From a checkpoint of a small transformer trained on Wikipedia.
Size: 16 layers, width 384, 6 heads of 64, MLP 1024 SwiGLU, vocabulary 8192, 34.6M parameters.
Architecture: RMSNorm before each block, untied embeddings, normalized queries and keys.
MLP neurons of a small language model. Each row is named by its layer, matrix (down: output weights) and neuron, and shows model dimensions 256-383. Each number is 128 + 24 x the weight over its row's rms, rounded and kept within 0 to 255. Numbers have three digits each. A neuron's up and down rows have the sign that makes its largest values positive.
A block is one neuron, or neurons of one layer that tend to fire together. After each block is what it responds to, as a language model described it from the Wikipedia text at the highest values.

L3.down735:125087086091108115160108117118161131104157143129087118130121130121106124138133153113147126161117136131119107152140142136142116103069128163125153110120134107137134144164139156129107134104081117093144123138136153144110103117105128127135112120148146107148145105136142147135175105116137135118166079159091111164115118128138141161103106086125161118139119121170114133146109155082127149092126
Mostly " the" after prepositions or "as" (of the, as the, at the), plus table cell pipes and mid-word name pieces (Mil-ton, Bre-ton).

L7.down223:154122106093136126140110123138153132154141151143098094115113120164119118105101148124152131122112133092119100153112184127114169172092108136170093172109165121128133133088142118148163108123140116161140135149154101112100143141153094077149155114098098126108074179119110152125102130130106136166100108156085091155101084094145126115128116156107116173156109123122149119133108178121137123127100
L7.down360:164191148148125101142114147176157163145133125148125128106129143085146140133140130113137161130126151115107125108157126112091121155129108141122121136088084142129138127129129132101099108113147104075122105127100126144132117077129159146099093121085109116116143090138142088151144158145094123139110110123154158148107149161123167154148154155128163103126164136098183154154160162121162167104114
L7.down578:159119127119100099140167105143141148141107084136131113135149126082113105127151146122115120147158143112139119127098116122134102088104123132143144119141149122144089129120163101134130112070114157117134169148151110145108120147120165124109093090139104110160133085111150128132107130146144136100140154115080120127139103093132120141143078127136111108106119106182124099154157128089135146111168
L7.down594:114151095114142115115115112147173186135104110149174092113113132112119105153150097110104117126119123152140127096091090147135133119144136094115132166084105126117123150137171121116160136145138170134103105130105158098106085135186157149122085118106091143135135178156100126164087113102083125148154142129199130139118144121180138119141142098118120152134130157147139137150132108147122133136121
L7.down596:118150153122130109156115109158092140083107096147118137125126154113120119137128124125153126115140118148156145087089153158122103110117131118129110134121116105132086127121088123120159152184121157150114131158164130118126115155112165159127092141105170146177116134100097128149087134195115107097112135125149100151096124127127144167152125129122140104123128081155121112118123161104151171147162
L7.down633:120128129086127101132130137123142122147145112139096128145132144134127129125141130133148178150103143119106140137141164134143127122102137116125100129149150117128133119181161102117093104124125115113142130100116182147126117083121135150188120182132172153145173108145111192163145137074181127122163131123121109176106138122137147102133122139137110116122130094145128121157139146102126132104121
L7.down675:140127122155094148152156101142090150106136118134164117123112119104125145135126114104162126137121126143106128113163121078112114148134143112108187116157131136087085147096118063169124153132156104171158080178122128149137143136154135153123148117135147116135147159131110152137109108124162121138134138153134119107127119142152096171116141099130153081097103133103049095102170103104161129115130
L7.down980:102129140169153122114141110135137151137135133117114139141168139166095136120163131119165130135160157103129103127117125121127119128089126114095129108123156154120111107121128112133136156094136094108171086152173139101148127155088143105157129082138129117187098174119140171118131121118131098119104123123079125123147127116087110165107108101137129114135139063127111132122146139102141118104100
Possessive 's after world/country/place names and "the" after was/became that set up a superlative or ordinal, e.g. world's largest, the sixth.

L7.down506:110123115117148120132101108131134109117147155143126101098139139147150162134092173159123151165138142134146114176145163125146106160138095124139112118110122143169082103140098084133105130172126131112159102089135113136148115137155122128136150139191130128126144113122095136114156123146106105135123121130101135111119165130133148146117139089176154124179170097166120110132130120116167138114122
L7.down555:097148132114116132086135079116131121141121129153167127141144107139145107139103150122143125153155096143103143152099171119110136128097113148135160088133095076163099148129120136091129139144128197152132104114140120135150088160124109154106125118155108156135121119116124131156103151068137098118163103097136087133123119157104158134111159145115088159122143111132126116095113160074119173077150
L7.down704:103093152123126161120122157112132122117113095142135109127106166141116099091142078135177168141099099093107122126140110136158172134155132149114110142147130135130100138140129102127170118145149115115141100161165143097162108136112110152137147145146127129122130122103089142137121149127140084066166116112148145103159118153128139094129084165106079149101103117156162127111074145093179150100167
L7.down737:151108077146123119095150133155133104135095136161139130124124147096112113126119149151148127144121140177154144155137162130127121127094116149121112108135108101189137137123114119167114105121076138103136189140118167128093131111170116177134143141114114132161096139142125148126134082121116115097104118112075108124137101120099104157122123097119072114170144070184114157110142100125127122141152
L7.down789:094140072154093129132125120134124110160128117159131111161087130131147128057138128113112099118119113109091132106104098167153149142118129158151083125116104117129072104129128133114108121171128064098153136133135141110106182070122148165123140109126146155167149131129125107156126151140147103119139124115118125138099150153099128148081104151113119168147181127126140110110131130143131132146121
L7.down822:113130099107143132131151164080112140135084127161102147135112136115176120158108118125128132126132116115117104161119106137124119126106139109099146117129128078177114075121087139154144156128143103128127118110175118115139108128116100116120150162136126149117105111141149108173107163105118148092114113135158144106106148139114143102161096116127101156151128128150160113134107129157093125131172
L7.down955:112109145066132141133132129163133118162114127144161100091081138126161087105119111134109123148116149118104113160148107171112164137129161129160169134136122054146152110115126139154104103146133092150147121164124119107155145133133107148154140091135125117163123141143135148132098112133114099121091126116121160102126177128105118131132112136160141154206132091145097136116108126103087082107147
L7.down975:145122176136117192088139106108160110139075159112147118112130147150157099155108098137111123148112116174150125078109124134157120108099086138162129111162104086202124118127150133099120113127097143098126119138145153130169108118119131148110121112153075149128158113133149161108121135133160091128096147100130118132133107135132134141116111148174125128136100114110122174098125146089145150117123
Final word pieces that complete multi-token proper names, mostly surnames and places in lists, tables or bios, e.g. Mar-sh, Camp-ion, Mother-well.

L7.down197:138142110137105132108098124138130119127131132162111153152134129135156087123148151138160100140139105177118127093112144111141143136110140110094128108138112129143116137167125164172150113159107119150161147119140139104157140097169107104169150109171124163108124101128157112101139075149138124150147121150125118135125122151107123107110120125145196121123117162144123162133137125148128107168162
L7.down248:122153092127131162180143128132081117106169138136106083129157103188141102164127130149177067112107106122162125123141158117117164185109142156132105127123135105163098095171137116114144149130116128147104165161142141103112156140136079130156133101109144123106104095104169114109163119137168149114105092157121125126128119176167135105086142141148101122120116126128161110104126115143121096112157
L7.down302:148142095136089145126079166144082129114187164133123162134124137149131110161098128118161108155101121103109183114104089129152117133141111170113135128118103160115158091110123131161110112162155124136156112137143111147150122110102159133139167128147136096104089120104155156130131096110115179113116146130138112162152118145136134113099127116132125102131159117143105139127090147163104119131166
L7.down466:089116116149088148114145141146126126109135132121157117158108161129092146109118118110112162111118165167132118154179137120134122108129107088089127145115135187125151132143159088129155136144138163128102137138091123080162130150094096129168185129118150106121168141141134128118116109070103117115161153094100116159104151088166180092093085091145110133136145088161126132116132204124094134076111
L7.down471:109117122100116128100156143098130104122103178105095113105131132124083139188135105089152105136121108113099130138118136139147120154136105158105138143138137113108098112120103089126127117130137145067153081143097126144148131125159118122136130119115125135134073102120102140110138139118119096175153100158133139146109120120110115115152158112147151158119159141109148122128115136150145126115112
L7.down517:095144147093129147148098106085136145150107137104129119167057133117137099132130126146111119156121131140116113112109105097116118164151121148150140189082135094124133138136101147164172130143143115101114124115129151169122169122168155111124118156140096134150161119128143116124102152148090162122131141162106092143111154128093119138088152187148166167095135107130129150122130174163117141096150
L7.down723:127116150150158109099079120135127141152122150146088130153147099163138111125169136113081111116143129126147147106111159146084118147183119124142137102101139136139123082140141112136103151131131093120130136121167143148152142139118113148163111148101118150103123149140161171099155135116159148184177130105106167151147133146165142125131152099135127109176142115121151133160060123127134136121144
L7.down885:149110084139143118119157130136102112146078120117156122149085127117144114169124158102143096142097160190078131141145152093133141165120112156191170093085155153129159136123093099138174164175136094065131128131117135146136142107139130091162132157140114145107142109133121126171141127122103121133095120118116084162172108129134120098147133157122122125166146136101126139131141112166117160157132
Interior digits of split numbers, mostly the 0 in years like 2008 or 2023 after the 2, also time colons and degree signs.

L3.down479:128108095088136119122076114159153120154148124104123096127153163103112095142124140142154123164099105129103095149115143127115140138121108153119131148108140147166154138088142142093145130168125141140152138086176124154119091112132153150122110096146116125165102119072129138158174121122132143141134080172125105104150149152165179115165134136149172102157121112108186141154143132104139086080099
Final word pieces that complete a split proper name, mostly surnames, first names or place names, such as Bryan-t, Barr-y, John-son; also occasionally him/who right after a name.

L3.down380:154157118116140146087097093142133116116145141121107125127121133100134150115136150110119116130132109108125071128112118130124150127105139121152124155129142149140105153089150158154123089123114155135145147111140152167133122131096108123134111143143137142175105094128130134110066172167113088099151139130156146149144089136104181105130130125115120122170107086125096085117145122083106121186107
En dash between two numbers in match scores in sports result tables, like 2–3 or 1–1; weaker, scattered hits on mid-word fragments (o in oak, am in mammals).

L9.down376:087160137117147152122125114168126127169104117129123096142129122111118150136144114122137142114109135135134126116150138150153080133179142122160163168147128105135141114133092159162118163137130143146113105134153141107148095137144167144116143141105144175084132099148182054130122122129166135145139084155138137126155177057116124123134123136156122157107113124137129094129100181149157161123129
L9.down551:142113140147161122146129167094139134087188157068135087121176108133137166087126132127143112140120148150155127085131142110151113100149108089114142164112123120134159128153109123120132114162158121158181112122094124148153108145098118175095109154121115145143141133133161062076125128114106117115095120087157120077154123128110104114166127097113068161143122131113129161121127133128105153114096
L9.down619:094157150163102141118128166124136127155156150114174104135117076124113107117134142143120127158108169139105135115088105126173120104134125105148165137117153149136093144135114152128145124104102095108119128177130148097130092140112103117117113132101100132131129108141121152170140146144134149146123150095176154104125111116131089119125108090106106087104169145134090149164170160133122137104157
L9.down666:105131129170129130113109069146143140122145107081111190132076141101152134110132120123164143162089112100135146161085144155169095108125116131082121159123106135130105147141115161139121155106070163128128164131082139172149107165107109110113082127144124117089150127145148137148098115119114139139149130129160166151174138166137129125140135103114096151125145112143160158163149140134122129131156
L9.down738:143119139165137095126162097103112175112133118163145107099113110101098155104140143142120114142119111093107149171119106086133152160128140116135123143140133121136135155135138116157162133113169134115144110134148100145158153115112156144162136123112111150113102125139126081135152116158099145166113155173120147136157124082113122132128127051083152139158168168127143132112117118152116123135179
L9.down755:176135142118092079142119146103157163125144116145155123087127111133118180129120141119128081135142147131125120119116117117173149096152114158125114131075126065158158109139097134122130134116076119106125151156086118102161161180120101141125180152186137156116109136136088131160099148101100104137161128143139130160125115162118163116137146106114148078128152108116105127152104110103118107156127
L9.down842:141120110118075120107110122171115122109168107146133089098098128142132132131096178116142110190128124159053123116154114129140128164165117162132139149172101099104127136164097141130139149145134109102096127121161096120143132141145118131135164104120133148110092139155128065124135143132114099124107102120123096134146072161118109111127134123098170164138152096127136147148146146117153133117110
L9.down936:143119136108112115092157119122097108133108112109066099173153146125081124181120147114133104122089144127134174154167169075133133119111126155113153125118142134125091130127134147140161104154132141143157091146154153148136142096143181136147157121137111140106115128126119114107165152092146100111141157093146100117098098074125124095123132093161116096116069144142079102081142142091119094132128
Digit or space tokens just before a number's final digit, mostly in years, list indices and table rows, e.g. 19|9|3, 4|3, 20|2|3.

L7.down93:163159109152105102176137095155142162092160178108135145146132109170096139127069153081073178154090110112164111121154128152110116111171107126131133088166140115065135115144156101153128151123137141101110144099137115167171131092134127118149112108155116130159099119097123122127127132139128121155119126093129113097125093124128161151161137170102161115149129143088155135103075166105128123097108
L7.down118:145162133123112088065101091163100153148117135132075121135079105130097118120140120124107122158082159096122123137140144160124103113098128118126115109181122110149098144149157137139139112132123118131123099079132105172124122096130138105167158144156106115141145134103122155120158126189134136151142120183125112179104113110150127158107156106143135124134137099112135129165131132183136105169143
L7.down263:114104124128167135122090162167123131133121088119113137098111108105121098096111101099101154144118160118175103131145129111135132114101112146093084155158101127060108126141158114113136139099138110147138091101127119140134142133105154101131144150150155121140136113093155115090148127118109136135092137116163113100121199081177118135137138085122142122092148128138113122147139174118102129150130
L7.down322:110099118061142141141131176103137126143143125158108141144060165143164084123150143122105113118090156128133135106122151090098120131121115157089156106111149103151091101142124145120151124096130094170124143159146146124104129132155194147138154123122102090143103144154100132106165117144131102186153142124127142083129148122111124103140164157125179088154104134155141126092159160126103105121122
L7.down473:117138106163149131148129098118117120105150124133143108094096131106136093158123142124134133105090148140146100183132126076121158102156076143122077135107143126130145142145137100158124126090101096128161106081143136126103162118105165118093114136140151122114139121128093142152136125124161091193122121106171153138179136122156139127093088096154123100111115124140125183099158119102147168127114
L7.down507:149119143181104115101110137166131145163073155117165123114124164081129111093144147104112125126119113141176142121130073127112112128151145117178143066135113156148105117183174091124153123139162110157098133120141099170122153160164120083138168107123118068121155101144170157098140150123079079146145139162128134122172136136140121151083090125129176140133123113129138124120140135071150105107178
L7.down793:140156162130125175102148121143140107123131121122107124163076114146105123168109147085125119153133149170118124119145109147153141145155122160144124107134104107111107140136087081123120134129095121101122093138098142154169136130130108118178096115159140062114145075125129130157128111125136104166095144134139112179137114141113138142127127150130118126165145143094096168176130147144124159153147
L7.down902:165179123131176132096089126107135070135122097093109130103115132119128128195182147111149123147141123130133140136139122137145122133132134109136104178105087114070132135100103141084083134163075117142137102082154153132169134151156131170082103150136103099118112138150096106105128190161102125146152144165096134067132122149139137114129155109115145153090154128133124108151114164117117149089119
Inner words of multiword institution or title names, often "of"/"for" after Institute/College/House, as in Institute for Advanced Study, World Series, Best.

L9.down18:156143118103121141091120122131142147113105170139171125151121162116123119121172092160124118116143095154157101115091152123106141129127137137162130104156133111121063094140111102146140171107124062127150118131188152121118135110058092129148099135140124131165150174166139095122157156130114157164082173106167120083140152115085113158127151116077139120129159100167131107109152107100131115120138
L9.down64:111094127158112115160109106152117096135105129126104128124119120178167141114115133149111097122106139125116154127145116152143127173146144087167138122116178096105137137132154129129147142166120093087148177124119148093095115112137133117082120117083114142175085153095099082137129106109083150084166127125148127164170098106120134134105149140105147145128132085129195117108120131121111153142136
L9.down233:110109147142158147113187124120143134153140128113131141149165133146152133110136167112140141128197119125117130096119137132148123144167163116178131101127178131137127117118105121133117123119107104122113129134130136137118161159130149176162106191131099127149122130130104116162118116123106132144139120110121160143153154133159126145105101164147091135091124110136098153134127126124153123125167
L9.down403:147169126119167172151197149156139128084114162168121128103137111145089141120123145142144104100144192104116147166119157156090137163125073125155160106159112159137147117101137110101109078131151144122136162139165122129115142139124126141144122165116126118116141149098128123136150141094079136119169158121140087181173098138160142123146151128156166164134086135129142155092093170127117104150136
L9.down797:167105133087125143148119187157177160134105113168153178145172106136091159152145155151087151157135146113160132136151120118123130141143208143152092152103119157154142115137127173121158141108107130066160142126121138169131125112138145159144115106085153116119086115145112156133130137137122163100127144137112118110081163143140110107131112118135159134084135127162148109064174097119149129133158
L9.down893:114122140155121157135129147131107152153113093130113132106129129091101123108129135121174131176144153138109108114137123154144131124176138122104148113115141142168138147091106129163132100136108100161109073144107116128142157080110150155111116145099186131151146118104130131129184123153118114106142108106120115109110177136091110136113120114075100157121174095153121120164096093097128140096119
L9.down983:136160126143143151100132142112128127102157151143064103171137113160108151105152151118166098133147092126172134124123115104116118133109172134158092135098187115076122138135148099157089135122134125147088132162127150117145132106106115089149139122126130103146104128132177106112133127143156128105117111131099122073120194141100118121110127120136109080169106095162119156130124128107123114137121
L9.down1018:106136121136136103115162150139134151150129140152156096109067149124109125132099158154081118123125120129106147147144108104079113141128138149128127151116118107099141147130120112109144127141121117160144131148149122080110148099095155129112133126131156169117134130100085110149113144173110116154116111106143126131154135124082113104087089145099115167096109118151142098098165169081085121142111
The determiner "the" (also possessive 's) opening a complement after is, was, as, became, often before superlatives or ordinals, e.g. "is the most", "one of the best", "the first".

L3.down43:124111152119102079119152142147105164092147153137101110144123105150092111124140139115130123164107097141173171150148143119155054110146165153079118153147128152139121096115131120086165104143126119100155135134119117151161199075163137108121146148116154130112125104093090148133118173088102127173106111173122114110102110131132082118142140100079105174093149136202112124091080110079176156094112
Closing letter pieces of capitalized acronyms and codes, often in parentheses or tables, e.g. ARIA, BAFTA, RIAA, RNCV, and heading-closing ==.

L9.down10:133152160110139103098121094136134079168150121118113101092146090071145130101142117119131157117112141170112105131133103144124122145192112163115137112148152109131117118117139082103157079112085147081120148143146165110140135171151108134127098154129153131147116121124169151152110114094136110179147116131114160103145110111130102142135126170129123116128129096096162124164106130118114133144141
L9.down60:173099183133111109100157119089124152124088135125130134123125100140139139136117133132116156133113112162147137139156124145130088162163112112140068140140123110142153098126111135102176158118187112069090150094153101161136140132127148137134154133151119086123141166144147125122139168119183182117147112140114120133159118079089125189172138092077140130127135115124120134114166138119117140130161
L9.down82:129092153135118128156120120152170117124124111129152120152139099100145120115135124119122114133154110142156138129152095112075160151132152143085108166158150135105116164165143151150169161118111172127136151121141055164106154116128129169141106138145123133088147143167105132107136151143173143112093112138155112108130115101145130103100098077126158147117124108137114120132102181190102145134158
L9.down331:151115109119156126139130090123119101096125121140099134123150084084083080120155141123122099134127093138134134104138124134163080166112143114104116137146115102130105158147151122083127095152157146112145190122104123104124116132115128125112106154157142095116150127094135085107150133092144118094149108127120158128085117148125140085135129113085104140166135121131116146138137176110158152094124
L9.down512:121098121121163140125185139159109134107100140143129165122114151136139143147136172096149091128135146124140109126124131119140083069154160128071108092144151183099110140127162169149118100091125122108127098156148121142143174124083100102140156114150171098101113156114114154136173184079132122156140120130108098137113092146108098123162142120091107120128114117146117141160132143137167127104161
L9.down584:112136088074115061143115116181144140117128080131135133125145159127165123119120093101118157125099137081144114134084111105136151137155091138185171103094168118146137131150093155127109095154129153136132134121126106091109153090138131130108124083159106113132105107135151122123073101112167111118112115090120124122152160118122121142123125120087139111118132162144133144130130140130123126143166
L9.down760:117113061132138101134092148154119140151171148107116122157104159142132141163135138123161103114145107149063137178143115108106131148185151124112155165139091118151118142131102141091152145145112121123123149155138142184129129109130164114183151119170136185128112072191145151151154118129123092107108167145118111133108082101102147135162116129115155127109138116138119136148146159125147097114114
L9.down781:178096149144126098121174141120113120085122138128116124122124097131087064116135130077137122153091126128095134123105102148110138127130160143106101150127132108156163140126137116101124111087156137114127106143100113155147116116141138144084105134113122087138163133128075142140152151142133121138118078173117123102118121116129200107152118138167132130102144084138137120129129132086128107137096
Closing letters of capitalized acronyms and codes, mostly in parentheses after a spelled-out name, e.g. GW-OT, N-FA, KP-I, before a closing bracket.

L9.down50:140110129119129150119120128092111111120145168118123148125119088120129120123104112065152128097178115104161133158145093116128120168126137116111187118155155115157087141073133130141093127127114148124121143121142150152161121113117149168117148120143093150119141104128079106128123149109093065075093127101093157107137148094134109145097108158118124120188170114123115088106124109105110131163153
L9.down76:099170140083136134127161126180107101145099154116131134119153121138139098100125107103141124128096104118113112158115139140117138123171123178154137100100169128140146134117134111156107105176144161149058141125125097125132078117129120134147115128136121173124089121105112148108123137163129143151177125137153137099099099195092127112179134104127128110167121093113120068128170090144132128107142
L9.down92:140171084125142110128139079133139152135129122112129135139130095112138095143138139135163130166089149101121117152153139131134154153120125135150133126111077114144156128107077150115118142163125100130122089130120130153133137131115131117117108171141099112121152111145129058150161120131147108152151115124163120126120104166128101155173125145122110077112124106131097109117144118123139135141130
L9.down115:139107078118143099102126150135142130137097171104154149124142104111110111096051132090145093146128098099139107161129094125148152151141106112140121135150134077110108083119094141104095159156188169144162121126117134101129128137137115183135140096118146122103101116137172167184095109129112127157095111089133130180170111151114124140114143115146134103169103128111126115141097102121126111099168
L9.down212:105148121125145138137139112140115172130168127137123097140115090088067125139152128143127109178117124125104152167139137115140151110136157126114135120141125120136072141112107151131131134102088126139152126174139125137156139130114118123096119127105093141119130125112101091099154120141105128078159132144110165167137116143131129100140110128156168121179134124154173095145125173148133121147201
L9.down392:117104108128110119150131158121119167137148084144154140139109169110156177120157149117124135130126162130075153146146128138133104092112153128146100117103147091149130151132098186128091127124147150127124118099095170179123098165132067162123098120113100135161140109125171112113109096070112134133149134114122124119141106132139134100099149152157117142159149150159154124134134150120109172135156
L9.down683:169113119136106116111157133097135134155121130123088127083120146127144133077137125081145133126139133160111127150145135131090112144134156140127104117141084129123168141166149130130147136130081140140155150122127117166121109137156146196120130104149164136122132112156095110112093131151132075086153138134151123091139126149154119174092107119160110094149132160097089094114134109146140134143118
L9.down911:124142099087140119136090120164122102148127152132099129159105136085151121119090148111120139140091137145158148140159092094120163098116144127099156135101116120184076126128084145162096129132134163131146072117097111148147081133156093183176125135154126107134126161115125107124119136161141094092093107110105121111166141167128134138141134117092107165143084076151171097145145123138117091121097
Word pieces completing proper names, mostly surnames and place names, such as Full-er, Fied-ler, Kimber-ley, Kidder-minster, Wigg-ins, in lists and tables.